config.toml
d_model = 192
activation = "swiglu"
norm_place = "pre"
norm_eps = 1e-05
rope_base = 77800.0
rope_fraction = 0.25
init = "normal"
init_std_qkv = 0.044
init_std_up = 0.044
weight_decay = 0.13
grad_clip = 1.0
decay_fraction = 0.917
final_lr_fraction = 0.02
batch_tokens = 131072
MLP neurons of a small language model. Each row is named by its layer, matrix (gate and up: input weights; down: output weights) and neuron, and shows model dimensions 32-127. Each number is 128 + 24 x the weight over its row's rms, rounded and kept within 0 to 255. A neuron's up and down rows have the sign that makes its largest values positive.
Before each neuron's rows, "fires on" lists the tokens most often at its 100 highest values on Wikipedia text that the model never trained on.

fires on: "ap", "end", "por", "d", "p"
L6.gate256 [ 88 155 170 113 170 115 114 109 146 142 156 138 119 133 121 113 140 162 140 148 131 109 114 130  92 124 133 100 142 120 162 178 142 112 156 146 138 132 106 128 112 144 174 156 170  92 134  99 159 140 108 172 106 156 143 142 144 145 124 137  99 138 119 119 132 120 103 128 139 137  78 136 115 138 111 146  97 145 160 134 117  86  90 166 162 126 127 132 126 131 113  90 143 145  90  68]
L6.up256 [144 150 118  99 125 106 147 132 128 143 149 158 125 116 201 121 128 145 138 148 167 115 116 110 122 145 138 104 152 109 103 147 186 107 155 118 119 164 153 131 132 127 120 145 124 174 170  95 108 108 137 129 114 140  69 146 109 105 161 108 133 149 151 130 130 123 153 136 117 132 138  87 132 126 149 134 119 153 111 133  71  93 106 170 105 152 128 126 137  99 102  63 147 109 122  73]
L6.down256 [141 126 131 107 110 126 141  83 138 113 123 148 135 133 122 133  78  99 112 136 118 137 115 124 160 127 113 128 140 132 122  95 108 125  95  90 125 169 139  81 166 130 127 101 152 116 162 108 128 139 160 104 118 138  84 132  80 115 101 150 110 105 150 136 133 115 117 117 143  89 122 107  97 115 138  93 104 107  84 118 142 155 183 167 123 174 100 124 133 102 155 138 161 106 121 123]

fires on: "\n\n", "ar", "as ", "man", "its ", "y"
L5.gate84 [109 104 142  95 150 140 146  81 138 117 136 149 147 116 109 138 148 141 131 125  96  99 119 128 136 135 112 114 104  86 123 151 111 123  96 148 141 122 103 130 148 142 138 121 143 128 136 164 181 103 147 123 136 140 115 156  95  81  85 140 159 162 142  93 159 111  88 142 108 157 158 143 133 106 105 143 127 125 128 130 107 115 137  96 138 169 148 118 109 148  86 136 121 129  46 139]
L5.up84 [121  73 120 145 122 146 134 123 130 155 155 201 125 141 144 131 164 147 126 155 127 127 103 153 154 126 109 121 156 134 114 106 111 169  99 134 135  97 127 129 136 109 138 113 182 140 204 146 159 117 154 120 162 156 125 115 124 114 127 129 125 148 141 104 131 122 149 105 177 123 143 111 109 130 150 111  79  96 156 168 137 115 126 161 129 128 156 146 134 137 104 128 105 127 122 103]
L5.down84 [128 137 128 106 144 168 159 106 130  78 119 118 148  98 131 135 145  63 106 138 112 140 108  97 141 127 158 100 108  91 119 144 127 142 112  55 132 125 133 134  87 149 115 155  86 145 114 171 168 126 147 148 107 119 147 138 116 129  80 171 117 153 122  96 159 120 128 130 110 101 130 168 131 126 121 148 198 172 151  87 154  91 120 128  83 161 151 121 144 136 109 127 123 180 114 135]

fires on: "r", "Tr", "E", "U"
L10.gate776 [125 167  92 162 149 123 122 178 132 112 112 101 127 154 155  74 119 169 114 153 159 157 110 115 101 135 134 118 110 128 152 156 134 137 152 130 120  87 110 148 113 103 146 111  86 101 136 190 179 136  99 134 104 141 115 129 123 109 143  89 123 123 129 163  98  97 156 100 119 107 146 107 100 151 113 121 122 107 105 161 177 118 135 123 113 115 108 123 119 123 157 141 123 144  94 121]
L10.up776 [154 127 162 161 132 154 109  96 134 106 126 184  82 128 112 108 167 123 105 135 118 105 148 144 160 136 117 158 142 139 130 118 120 110 109 148 132  71 205 104 121  92 116 131  95 139 131 132 148 123 143 124 135 122 125 150  94 146 139 107 150 142 138 158 184 125 126 133  91 160  88  86  98 109 156 159 154 179 146 117 138 106 123 158 131 126 165 141 137 123 130  97 143 111 143 134]
L10.down776 [123 161 108 104 124 117 136 142 161 169 123 154 143 145 148 131 157 122 142 150 126  80 109  94  89 111 151 158 133 139 142 126 130 106 146 193 119 139 147 153  61 129 147 109 109 138  79 121 118  97 130 130 165 147 144 121 100 110 118 147  75 138  95 121 123  96 108 120 137 150 100 187 133 146 140 113 105  71 109 112 133 101 113 133 129 156 176 111  91 114 142 121 197 100 137 112]

fires on: "ar", ": ", "\n\n", "- ", "m"
L6.gate779 [113 119 138 115 137 164 161 113 120 101 149 117 111 121 134 131 140 109 108 171 150 141 174 173 132 121 102 111  75 141 101 127 117 111 132 118 165 137 143  83 155  54 142 138 148  99 143 114 133 135 165  93 177 116 131 126 119  92 105 110 149  97  80 158 134  79 119 144 133 108  73  71 110  99 116 123 116 114 116 114 118 115 121 135  92 159 119 108 100  86  98 132 127 118  98 151]
L6.up779 [119  98 123 143 160  97 128 156 119 147 119 129 143  98 149 118 159 143  75 137 128 179 151 154 114 119 144  99 162 145 103 131 143 121  98 133 121 132 111 141 143 123 135 102 136 166 151  96 181 122 129 123 190 128 150 178 127 159 122 134 145 131 131 110 175  75 114 111 126 129  78 132  89 106 125 120 100 102 147 143 134  88 110 125 130 132 141 123 129 132 122 116 155 148 103 152]
L6.down779 [123 124 134 133 133 117  76 144 146 127 150 111 105 129 109 146 106  48 121 101 146 129 162 149 113  86  85 125 117 110 183 123 146 160 135  38 114 115 112  77 181 112 132 133 142 142 137  92 153 110 100 116 133 112 126 123 128 107 119 119 123 108 137 151 127 149  93  98 101 119 144 155 116 113  94 163 169 142 120  88 169 107  52 128 144 147 129  95  91 136 127  98 158 151 123 137]

fires on: "to ", "I ", "an ", " ", "would ", "ill "
L6.gate477 [103 106 153 137 169 174  97 144 135 120 158 110 128  97 112 128 140 167 118  67  91 139 151 127 114 142 150 107 141 121 112 136 132 173 178 135 120 149 161 103 127  98 136 110 108 165 162 139 170  93 112 109 153 152 136  91 125 151 143 109 133 128 112 129  94 125  81 103 105 126 145 156 138  96 116 121 108 148  89 122 156 149 149 102 109 125 136 126 117  94 116 132 161 139 112 150]
L6.up477 [110 188 154 140 102 125 117 139 118 117 149  78 111  77 116 108 103  85 141 146 110  81  91 126 108 124 143 144 149 134 196 145 126 150 147 117 145 146  93  91 101 136 114 104  83 123 117 124 135 115 125 150 100 124 114 165 133 137 165  98 159 132  93 140 111  91  84 142 104 117 104 131 154 124 129 113 105 138 128 142 151 127  75 128 125 117 121 111 101 148 124 181 132 132 112 114]
L6.down477 [153 104 123 110 133 165 142 127 115 139 117 112 134 190 130 124 143 152 126 135 127 135 126 146 136 153  99 162 135 122 155 110  97 141 169 103  78 161 104 143 117 147 145 118 172  98 106 121 138 137 101  85 119 117 127 112 114 119 136 186 156 134 121  92 125 144  94 125 141  86 109  83 131 103 130 134 153 160 125 137 175 160 148 106 119 116 118 139 123 114 132 162 127 137 131 111]

fires on: "ro", "Pl", "il", "ey ", "Al", "l"
L2.gate175 [100 101 152 100 125 130 122 140  95 115 107 123 111 102 191  73 118 121 143 105 102 125 121 115 101  96  78 152 137  92  99 114 109 123 133 126 172 164 126 114  90 125 131 106 111 114 176 118 151 149 111 167 114 151 149 147 112 157 127 115 112 147 107 129 131 138 165 145 136 102 107 141 140 140 137 131 149 131 187 132 132 139 146 163 138 113  87 132 120 143 146 174 124 146 132 118]
L2.up175 [158 137 139 148 145 185 154 187 126  86 127 119 150 134 159 158 148 149 107 147 149 127 138 136 129  62 150 113 153 118 130 137 111 141 173 163 127 134 169 159 129 121 131 128 157 124 133 154 113 118 138 158 140 127 142  88 122 134  94 134 132 111 115 116 151 111 127 121 149  83 119 130  86 156 141 124 132 148 160 120 115 136 177 128 115 133 117 127 131 122 109 120 114 114 183  94]
L2.down175 [109 119 103 120 155 149 150 115  90 122 127 142 107 102 143 126 180 194 139 150 127 181 123 126 176  91  66 146 150 126  75 115 126 150 114  52 144 127 164 122 101 105 127 160 169 106 129 119 142 119  95 104 127 135 137 139 155 148  88 108 123 129 139 146  98 104 125 123 113  99 138 150 113 153 189 137 129 128 161 158 120 155 148 137  76 140  99 104 126 129  66 156 140 126 134 127]

fires on: "ed", "an", "ace ", "au", "pos", "'"
L2.gate476 [ 84  76 106 146  69  95 133 140 120 142 133 159 141  85 153 147 185 131  84 122 121 128  70 115 135 155 139 159 120 115 123 130 122 117 139 131 106 154  76 145 156 158 149  91 138 129 121 121 126 113 122 166 148 137  95 134 152 138 130 169 145 113 163 111 137 120 133 103 141 142 135 210 131 121  98 118  70 145 150 127 125 157 179 139 145 133 111  97 164  94 127  68  99 108  99 115]
L2.up476 [126  87 101 169  80 160 137 119 113  93 117 118 116 162 109 116 126 139 127 130 172 136 135 138 118 126 150 132 192 100 144 141  98 152 145 105 101 102 153 125 135  97 141  94 154 161 125 160 152 125 147 180 109 170 171 123  99  95 126 120 114 123 139 100 130 138 128 102 123 124 153 110 128 153 145 104 121 182 159 126 119 136  82 117 123 145 138 139 123 143 164 124 126 103 162 117]
L2.down476 [154 127  91 135 129 140 146  98 147 146 127 103 129 123 123 142  98 125 154 107 136  79 143 140 122  98 161 128 118 123 136 125  77 103 114 126 126 151  78 100 121 161 132 146 122 105  86 148 137 148 158 145 160 114 140 135 115 102 176 155 161 136 178  97 148 135 124 108 173 155 103 124  97 138 107 114 127 120 151 149  77 117 118 147 138 119  93 159 109 118 115 134 130 100 130 138]

fires on: "por", "end", "er", "et", "mi"
L5.gate437 [144 118 124 131 136 110 147 103 134 135 134 128  83 132 134 138 130 134 168 185 133 152  96 132 111 146 138 136 120 108 130 155 158 115 134 105 122 117 184 186 112 146 145 155 136  93 132 144 162 100  69 138 118 139 142 139  96  89 144 120 114 139 127 120  87 130 142 162 109 175 140 149 142 134 104 125 162 115 106 105 131 112 134 143 133 108 157 146 173 140 115 110 165 116 153 106]
L5.up437 [133 117 144 128 118 101 159 154  96 109  98  87 127 105 132 156 129 151  92 132 143 114  64 114 148 140 170 119 131  87 144 173 160 132 151 125 137 160 162 143  98 140 149 127 131 153 112  91 169  87 122 126 105 155 103 115 130 125 148  84  98  87  89 107 137 129 149 157 124 128 153 131 135 129 145 151 149 114 133 132 150  91 128 145 141 158 143 129 136 167 149 110 135 113 155  94]
L5.down437 [185 111 117 122 119 145 121 103 141 119 145 137 113 129 144 144 124  87 108 138 136 175 121 111 139 131  88 141 127 124 114 124 145 122 155  62 110 169 100 147 108 136 132 137 111  81 125 149 155 128 131 142  70 127 124 139 110 119 105 160 133 107 116 141 201 133 122 170  96 157 105 136  97 132 144 116 100 176 111 106 117 159 118 118 142 103 138 120 146  97 119 119 141 120  99 148]

fires on: "ap", "el", "ord", "out ", "ly "
L5.gate510 [124 154  85 153 202 131 158  90 125 105 113 145 122 110 143 130 139 130 153  75 149 149 129 138 145 152 118 112 121  86 134 128 130 108 103  97 105 126 152 163 112 161 131 133 158 151 164  94 128 128 139 104 130 149 138 140 107 166 101 139 201  74 145 160 136 106 100 112 140 101 112 161  97 151 135 145  96  77 121 118 115 130 139 120 117 112 152 119 125 114 117 140  95 119  87 129]
L5.up510 [ 91 119 162 120 143 131 175 132 150 103 136  75 103 116 128 119 101 113 138 111 139 119 148 109 105 174  84 104 114 168  94 110 104 160  87 123 135 138 117  95 157 100 125 134 181 121 149 149 136  94 148 131 101 112 123 161 135 169 135 100 148 113 116 166 106 112  92  82  94 133 136  92 107 131  96 134 148 141  89 123 117 109 149 115 112 118 185 104  82  95 100  91 107 170 137 147]
L5.down510 [ 93 154 114 103 116  96 124 176 130 134 147 126 135 120 105 129  72 122 143 114 192 175 117 152 150 107 119 155 125  93 152 156 180 124 126  74 140 152 139  88 112 124  61  88 155 118 135  55 133 101 132 114 148 160 109 125 128 122 123 157 109 112 142 120 109 145 112 102 147 147  99 159 127 158 121 119 164 118 155 151 118  90 109 128 134 171  86 133 139  92 164 124 143 112  99  99]

fires on: "s ", "es ", "als ", "ings ", "tions "
L5.gate181 [111 145 145 153 148 105  95 109 120 122 161 128 122 122 146 130 143 147  95 145 140 146 152 161 108 113 136 143 139 107 103 122 159 134 102 129 123 129 158 118 178  93 120 113  87 171 117  94 129 169  86  84 165 126 115 156  86 105 169 148 151 132 112  88 128 139 102 109 137 139 146  95 102 126 108 102  81 140 139  94 128 142 172 133  90 121 164 108 155 146 116 102 101 148 142 157]
L5.up181 [148 116 159 143 150 128  90 126 153 121  99 107 128 111 152 192 149 144  99 128 143 152 128 140 124 104 142 124 142 108 165 113 109 124 124 134 158 141 103 139 143 125 123 125 188 141 127 178 107 155 139 115 160  99 105 124 144 106 131 134 135 140 122 137 161 108 119  94 167 119 162 139 105 100 139 111 123 135 144 118 144 156 135 128 107  95 109 112 116 164 106 104 138 109 102 110]
L5.down181 [138 123 126 117 125 132 160 134 122 126 147 119 107 119 143  93 125  67 139 122  92 131 184 131 104 175 128 131 128  94 112 152 129 158 153  82  97 140 109 150 128 153 157  98 139 143 130 203 141 148 120 116 156 126 109 133 107 116 121 150 139 143 125  93 147 187 144 142 115 115 137 137  86 102 118 153 112 141 126 131 156 128 126 113 103 109 138 123 156 111 116 139  86 141  98 135]

fires on: "all", "om", "0", "ay", "bo"
L2.gate897 [137 105 137 114 104 126 125 118 139 139 147  74  88 133 129 150 127 142 120 137 134 147 101 145 136 157 148  98 107 118 136 150  93 141 133 139 113  52 100 154  95 106 146 139 114 146 103 128 119 130 120 165 154 103 135 157 120 143 138 112 104 137 117 139 132 158  70 105 115  91 113 141 123 105 180 154 127 162  75 165 127 100 159 106  79 101 146 135 145 109 131 136  76 122 115  98]
L2.up897 [121 114 168 135 132  94 122 159 155 142 140 141 126 158 186 148 104 123 125 100 135 100 132 145 137 155 110  73 116 116 126 149 107 119 130 123 150 112 122 100  76 141 132 146 160 129 124 127 138 120 124 164 136 111 110 138 158 178 114  77 107 118  97 141 120 134 160 136 147 134 161 129 141 110 123 127 101 121 122 136 161 100 117 133 106 110 112  89 139 140 170 110 121 139 132 128]
L2.down897 [128 163  69 128 138 126 118 133 140 130 124 150 113 139  99 122  99 146 110 121 167 116 131 132 131 177  77 163 115 185 177 109 112 151 109  91 101 130 148 125 133 143 165 145 130 145 118 134 149 142 131  95 177 122 122 140 134  88 131 164 114 141 121 178 127 135 145 147 167 153 131 109 131 146 116  85  96 125 135 142 119 109 162 117 139 135 115 171 128 186 173 117 146 109 106 112]

fires on: "z", "Mus", "ly ", "r", "m"
L11.gate156 [122 135 119 154 144 114 108 129 104 133 170  84 129 124 139 116 149 136 145 138 110 159  97 108 105 116 113  96 151 117 152 111 158 148 113 142  85 148  94 115 110 115 111  90 155 139 103 105  80 107 136 154 123 139 148 126 141 164 122 111 112 137 118 117 105 124 122 113 132 129  88 148 123 142 157 109 113 119 152 117 143 103 125 176 120 121 137 147 110 130 147 162 152 126 136 149]
L11.up156 [170 152 123 159  94 115 123 106 109 127 130 124 187 129 131 108 143 127 150 147 126 132 126 119 156 104 102  89 149 130 103 151  81 123 101 127 122 141 137 114 183 104  93 139 114 135 140 125 114 136 126 119 138 112 123 129  90 101 121 149 216 144 108 142 204 139 140 112 136 177 162  92 129 105 120 103 160  99 156  83 140 109 110 113 122 128 144 148 164 141 113 127 130 120 118  92]
L11.down156 [151 120 122 155 145 156 171 143 117 129 174 123 103 129 150 142 136  82 156 123 140 135 108 129 140 115 165 118 121 100 129 132 123 125 128 109 130 148 129 153 149  81 121 102 129 140 130 126 128 183 148 133 132 158 139 137  60 103 157 188 102  92 132 125 102 170 148 161 121 128 118 135 139 132  92 136 161 126 123 116 150 133 144 127  70  91  76 147 160 127 126 116  71 176 130 143]

fires on: "an ", "ould ", "out ", "if", "ill ", "ev"
L5.gate224 [ 72 122 133  86 125 130 138 114 131 145 128 141  96  57 129 143  88 140  93 116  86 103 116 146  93 149 129 133 103 108 140 133 118 163 149 144 134  90 119 125  97 138 135 126 179 143 153 150 128  98 153 109 175 144 151 107 141 172 137 132  93 131 152 149 148 101 135  99 141 157 124 141 119 126 132 120 103 138 116 120 130 126 143 123 118 147 119 139  79 112 130 106 119 116 127  77]
L5.up224 [141 145 125 141 146 147  98 137  94 120 139 123 143 139 121  99 156 112 105 161 106 131 150 122 105 134 168 143 161 133 151 152 162 178 117 145 176 186 126  89 147  88 157 108 128 102 146 159 138 106 129 137 104  88 147 157 136 109  93 129 127 121 108 145 105 126 104 128 135 133 141 120 154  86 127 117 108 105 140  83 132 126  90 145 160 108 159 158  94 107 120 154 135 160 126 167]
L5.down224 [161 118 110 143 110 112 148 140 106 134 139 113 114 142 113 163 143 149 139 121 116 138 162 129 153 169 176 147 105 152 108 142 138 110 145 118  99 145 152 152 103 164 143 141 156 138 148 106 153 119 131 152 151 113 167 142 152 132 138 172 150 100 138  94 170 137 108  69 153 123 151 124  86 120 164 159 103 154 128 104 152 103 102 129 147  95 105 125 155 110 160 116 169 132 144 125]

fires on: "al", "his ", "l", "Al", "ts "
L2.gate618 [ 88 130 140 106 176 135 156 127 169 116 144 146 116  89 124 118 154 122 121 110 114 142 108 106 147 132 113 111 167 147 126 141 161 121 116 103 116 123 118 128  79 122 123 119 143 107 131 171  82 163 160 152 170 111 153 126 122 171  54 116 129 129 128 119 135 121 113 152  83  81 144 137 120 141 124 138 130 104 138 146  89 145 135 146 150 179 122 154 102 195 129 138 143 115 141  70]
L2.up618 [106 109 114 139 134 124 137 121 150 107 147 128 105 104 170 150 124 123 121  84 114 128 110 134 113 140  75  95 144 146 134 102 133 120 131 128 123 127 114 130  63 136 126  90 106 120 160 202  90 160 144 128 158 115 140 161 130 156 119 125  78 110 103 107 141  97 124 163 108 110 106 122 126 147 145 158 118 114 144 116 107 148 150 126 170 124 121 139 118 152  64 105 150 100 121 130]
L2.down618 [ 71 107  98 108 130 141 114 129 102 124 153 151 124 120 142 136 152 161 129 150 100 143 114 135 157 118 118  96 125 142 124 104 143 128 128   0 110 120 100 113 106  81  89 146 147 138 131 121 140 152 127 116 152 114 159 101 136 128  91 121 145 100 149 119 133 154 123 140 124 152 139 127 132 143 129  77 136  72 121 142 106 132 151 142 136 130 128 124 134 167 121 150 135 136 142  66]

fires on: "ill", "enti", "ity", "opul", "coun"
L4.gate23 [ 81  85 113  85 126  91  71 145 103 156 157 136 130  95 173  47 115 138 145 134 103 161 149 151 161  99 155 167  77 108  87 103 155 179 148 140 119 132 141 154 124 121 177 124 137 137 180 150 102 137 123  92 138 124 164 138 134 137 119 157 104 133 184  99 133 161  89 142 142 169 135 121 107 100 130  92 111 140 145 118 114 154 142 136 111  97 117 158 158 103 125 115 118  90 142 118]
L4.up23 [162 124 144 122 109 156 126 160 114 114 120  96 175 105 136 112 147 102 134 140 183 147 101 142 173  40 129 128 126 118 157 142  80 119 136 140 178 110 152 125 162 112 149 149 144 159 155 105 129  73 110 106 137 151 134 106 154 119  90  95 144 112 180 129 162 146 147 107 126 127 107 135  91 123 118 148 123 113 102 146 132 106 124 163 130  85 115 129 155 140 107 125 115 113 107 162]
L4.down23 [108 157  92 138 136 122  97 153 137 102 119 123 150 134 133 141 154 214 148 135 143 129 121 101 139 120 142 121 120 140 136 105 134 117 148 175  90 152 169 149 138 117 135 174 132 116 153 188 144 148 101 130 102  84 112 119 173  95 107 123 155 108 146 137 138 155 144 138 165 140 158  94 110  76 111 114  90 132  85  76 114 138 112 149 161 118 132 167 173 156 161 127 106 116 157 127]

fires on: "dis", "ex", "ig", "ers", "ro"
L11.gate238 [107 156 128 151 161 120 123 112 120 117 101 131 119 141 142 174  88 146 179 174 178 140 151 167 108 135 108 138 118 162 148  99 170 125 113 125  99 149 145 152  94 116 116 111 101  98 162 143 181 130 107 137 143 140 184 134 132 124 119 165 171  88 125 127  79 166 135 124 145 138 123 119 144 140 115 127 138 147 117 104 183 120 175 131  99 171 135 129 141 124 107  96 135 130 131 136]
L11.up238 [150 169 143 125 152 103 136 169 105 131 133 140 120  91 123 124  85  96 119 148 133 127  67 153 128 105 153 135 117 141 141  96 167 108 125 104  89 137 160 107 153 106 146 141 136 149  94 139 143  81 108 122 171 164  92 122 131 119 117  98 115 139 123 115  99 138 140 130 147 128 134  86 108 126 151 120 111 110 143 121 168  71 146 164 117 112 111  91 133 129 120  88 151 141 169 142]
L11.down238 [115 120 144 127 105 103 152  66 142 108 144 110 101  99 163 140 179 156 170 131 113 126 188 102 154 113 124 155 192 105 119 118 171 105 107 159 126 128  95 134  81 116 126  94 130 158 154  96 150  99 144 123 175  92 114 123 110 149 125 132 129  87  95 123 136 156 144 144 126 115 146 127 130  92 129 138 104 172 110  94 128 104 137  93 148 118 140 145 155 107 119 160 160  72 105 111]

fires on: "ow", "il", "l", "out ", "man", "ir"
L2.gate666 [ 99 105 116 111 126 124  86 136 142 159 139 123 116 100 122 116 180 139 110 139 100 124  96 107 106  98 110 116 108 117 181 102 160 150 153 126 155 125 147 117 112 134 147 140 163 121 155  80 157 153 119  87 140 124 109  82 144 165  90  71 107 192 127 123 150 104 122 127 167 102 125 131 132 124 113 130 139  97  86 169 163 142 156 118 121 155 171 163 167 179 139 147 142 146 146 119]
L2.up666 [144 103 114 116 123 132 151 147 118 140 136 169 144  66 115 117 111 124 107  92  99 123 124 135 108 131 138  89 114  93  99 127 119 117 143 142 161 173 142 145 136 120 145 117 189 103 111 167 142 161 142 141 114 111 133 102 119 173 108 105 130 148 117 128 119 118 111 112  84 139 134 121 118 155 160  94 108 147 112 174 143 153 134 125 126 128 138 129 158 141 113 119  80  76 111  90]
L2.down666 [140 102 106 155 142 101 112  87 144 109 150 108 140 123 158 154 146 163 107 100 110 143 100 103 142 145 115 118 108 114 132 124 128 134 108  56 127 141 160 104 118 108  66 126 156 113 143 129 150 177  95 105 122 125 126 128 132 152 113  98 169 135 142 163 164 132  74 209 140 111 151 127 104 147 106 116 169 105 125 165 130 129 130 124  84 127 126 125 129 156  85 107 144  75 107 136]

fires on: "y ", "ely ", "s ", "a ", "es ", "ies "
L5.gate421 [131  79  83 186 136 102 118 112 129 122 129 136 155 142  77 123 117 144 173 127 130 110 134 132 149 118 117 120 104  94 110 144 128 129 115 114 117 149 125 145 144  80 162 102 124 151 113 137 151 130 103 140 163 121 102 169 106 125 138  72 123  85  99 125 131 151 143 127 152 156 143 107 124  62 140 135 134  96 110 161 154 102 115 116 122 137 110  98 147 151 110  94 136 130  93 148]
L5.up421 [112 150 161  84 156 118 145 120 177 151 128  90 144 116 153  86 100 136 134  91 121 149 165 137 106 121 106 127 133 131 151 117  94  86 168 137 140 165 106 109 141 134 121  69 128 163 132 134 101 160 150  97  99 152  83 112 123 135 173 138 137 162 128  88 120 157 133  87 123 128 120 136 121  90 123 123 112 168 123 127 165 127 129  99 118 122 134 137 129 131 130  86 115 169 110  92]
L5.down421 [116 113 142 178 156 156 121 142 144  91 129 134 104 102 126 134 134 108 106 149  72 151 163 143 151 147 143 130 170 123 148 154 112 114 156 145 146 141 123 108 124 140 160  93 114  89 117 161 115 122 120 100 153 103  86 111  83 150 102 110 124 178 110 143 134 119 153 137 119 139 106 123 108 110  75 104 128 161 113 154 148 141 120 106 121 118 101 101 174 154  58 139  95 159 142 145]

fires on: "Eng", ":", "rec", "L"
L2.gate721 [106 158  91 163 124 115 135 139 109  89 140 121 126 134 146 119  94 142 149  98 149 127 115 160 123  99 120 116 111 129 140  84 169 129 120 138 136 149 132 155  94 135 150  93 123 127 126 146 121 150 134  94 130 134 139 122 113 139  50  98 139 136  94  94 129 107  74 138 146 145  75 158 124 146 142 177 117  99 138 111 160 149 162 102 116 145 139 146 155 124  96 117 153 121 116 139]
L2.up721 [152 181 119 157 112 142 155 203 136 104 143 131 130 137 142 109 140 148 138  96 125 131 116 143 132 120 132  87  92 139 156  92 131  92 117 125 113 133 113 133 127 103  88 162 112 123 113 105 128 112 172 115 126  78 161 135 129 150 100 107 120 141  98 145 153 114  85 145 125 160  86 164 126 173 171 142 126 118 168 133 139 133 139 107 139 105 125 141 169 149 142  98 157  84 138 136]
L2.down721 [158 130 128 107 132 117 133 138 162 135 135 102 137 140 151 138 131 198 122 154 130 115 149 164 143 147 132 142 131 127 128  88  89 119 138  35 123 132 122 105 184 119 103 127 171 101 112 119 126 135 155  91 123 116 135 116 138 104 156 115 149 142 163 125 146 133 131 115 157 161 152 132 100 180 122 133 147 112 121 112 147 108 127 136 146 106 135 154 131  95 128 127 129 123 145 107]

fires on: ". ", "). ", "with ", "\n\n", ") "
L4.gate869 [118 126 130 146 152 164  91 126 133 122 110 133 126  71 169 116 182 145 134 131 119 189 139 122 120  83 104 128 106 146  99 117 104 138 107 119 108 133  76 140 122 152 151 150 131 128 134 162 135  99 133 121 151 152 129 163 116 182 147 121 138 128 113 114 135 103  81 175 141 119 119 136  79 137 141 131 139 121 109  93 135 127 156 114 111 153 143 146 148  76 119 154 146 119 125 106]
L4.up869 [147  86  92 118 127 113 116 122 129 122 114 206 150 144 161 133 127 146 120  92 143 132 167 149 106 108 111 162 117 137 105 142 141 119 131 138 121 144  89 113 132 122 120  87 145 123 186 137 111 118 124 179 130 115 140 104 136 144 119 152 131 156 123 103 126 134 182 123 141 123 120 142 137 137 157  77 132 127 155 138 104 133 155 175 151 170 134 125  88 109 103 125 160 108 114 141]
L4.down869 [ 92 145 103 138  93  96 127 141 121 138 119 177 155  94 111 159 101  31 109  83 124 144 160 121 123 158 149 139 119 131 131 114 116 121 120   7 122 137 106 139 112  98 107  96 137 139 124 137 134 137 160 160 152 159 143 139 144 122 131 131 124  93 132 153 134  93 121 127  89 113 135 137  88 122 130 106 109 146 154 160 110 140 149 148 119 142 128 174 143 106 151 141 138 138 152 151]

fires on: "ir", "ear", "en", "i", "ord"
L11.gate319 [138 105 166 122 123 103 103  96 144 109 113 116 125 156  91 142 117 164  99 148 143 138 133 125 107 103 143 152 123 117 108 139  95 106  73 156 174 146 147 158 120 145 133  95 148 141 144 129 128 161 119 141 109 128 132 125 122 159 166  97  87 111 132 116 101 127  92 121 124 112 109 106 158 132 140 127 116 144 143 113 176 132  95  76 148  85 177 103 110 131 153 128 133 129 105  93]
L11.up319 [ 78 104 123 116 136 154 123 146 110 119 124 151 154 135 126 121 118 135 139 109 132  90 148 112 155 123 117 152 141 128 137 155 121  86 149 149 120 111 131 152 125  93 146 161 211 112 118 121 136 149 146 161 130  92 135 150 112 125 165  71  88 118 125 102 124 106 135 104 134 139 151 153 141 118 122  86 107 122 118 129 101  91 141 136  53 183 162  95 127 147 114 115 174 125 156 134]
L11.down319 [186 127  83 141 124 128 135 140 156 115 149 100 137 123 167 126 130 140 147 127 124  91 144 162 117 119 157 168 142 138 152 142 135 148  98  73 106 117 126 130 143 145 110 162 106 102 137 119 116 137  93 132 151 142 111 126 135 155  91 130 140 141 114 113 135 157 164 139 122 149 125 135 173 124 128 136 159 114 121 143 108 138 120 103 125 160 109 111 155 123 147 169 109 119 162  87]

fires on: "\n\n", ". "
L6.gate669 [ 88 107  80  72 158 100 143 112  99 112  82 132 126 133 137  97 148 108 130 127 116 138 128  98 126 112 135 140 149 126 151 106 189 168 105 120 149 155 140 124 123 152 118  80 130  90 145 147 116  95 142 158 140 198 139 170 133 131 134  98 152 121 100 115 120 151 121 118  94 143 119 111 104 116 167 118 118 132 199 146  96 142 146 150  91 142 169 193  99 141 137 165 153 162  97  93]
L6.up669 [ 77  99  95 114 116 125 152  99 105 127 125 147  73 126 142  86 152 121 112  83 134 162 114 122 118 125 106 119 132 101 121  94 142 135 115 122 142 148  97 138 138 131 144 133 119  95 173 148 148 116 121 168 148 154 138 175 123  76 168  80 175 122 122  99 115 112 170 127 132 127 113 154 116 118 101 119 144 114 177 121 113 125 177 131  99 122 154 140 136 159 131 131 118 173 123 145]
L6.down669 [120 110  95  73 104 118 131 102 127 113 108 129 116 145 116 122 131  40 114 139 100 132 132  90 122 148 131 106 109  97 126  93 144 135 130   0 103 139 132  83 143  87 115 103 121 131 134 125 159 104 137 162 144 150 131 129 118 118 142 121 135  95 144 140 111 121 138 141  99 125 100 105 138 140 148 127 108 126 175 138 128 121 132 129  91 123 141 174 129 130 146 141 137 137 108 135]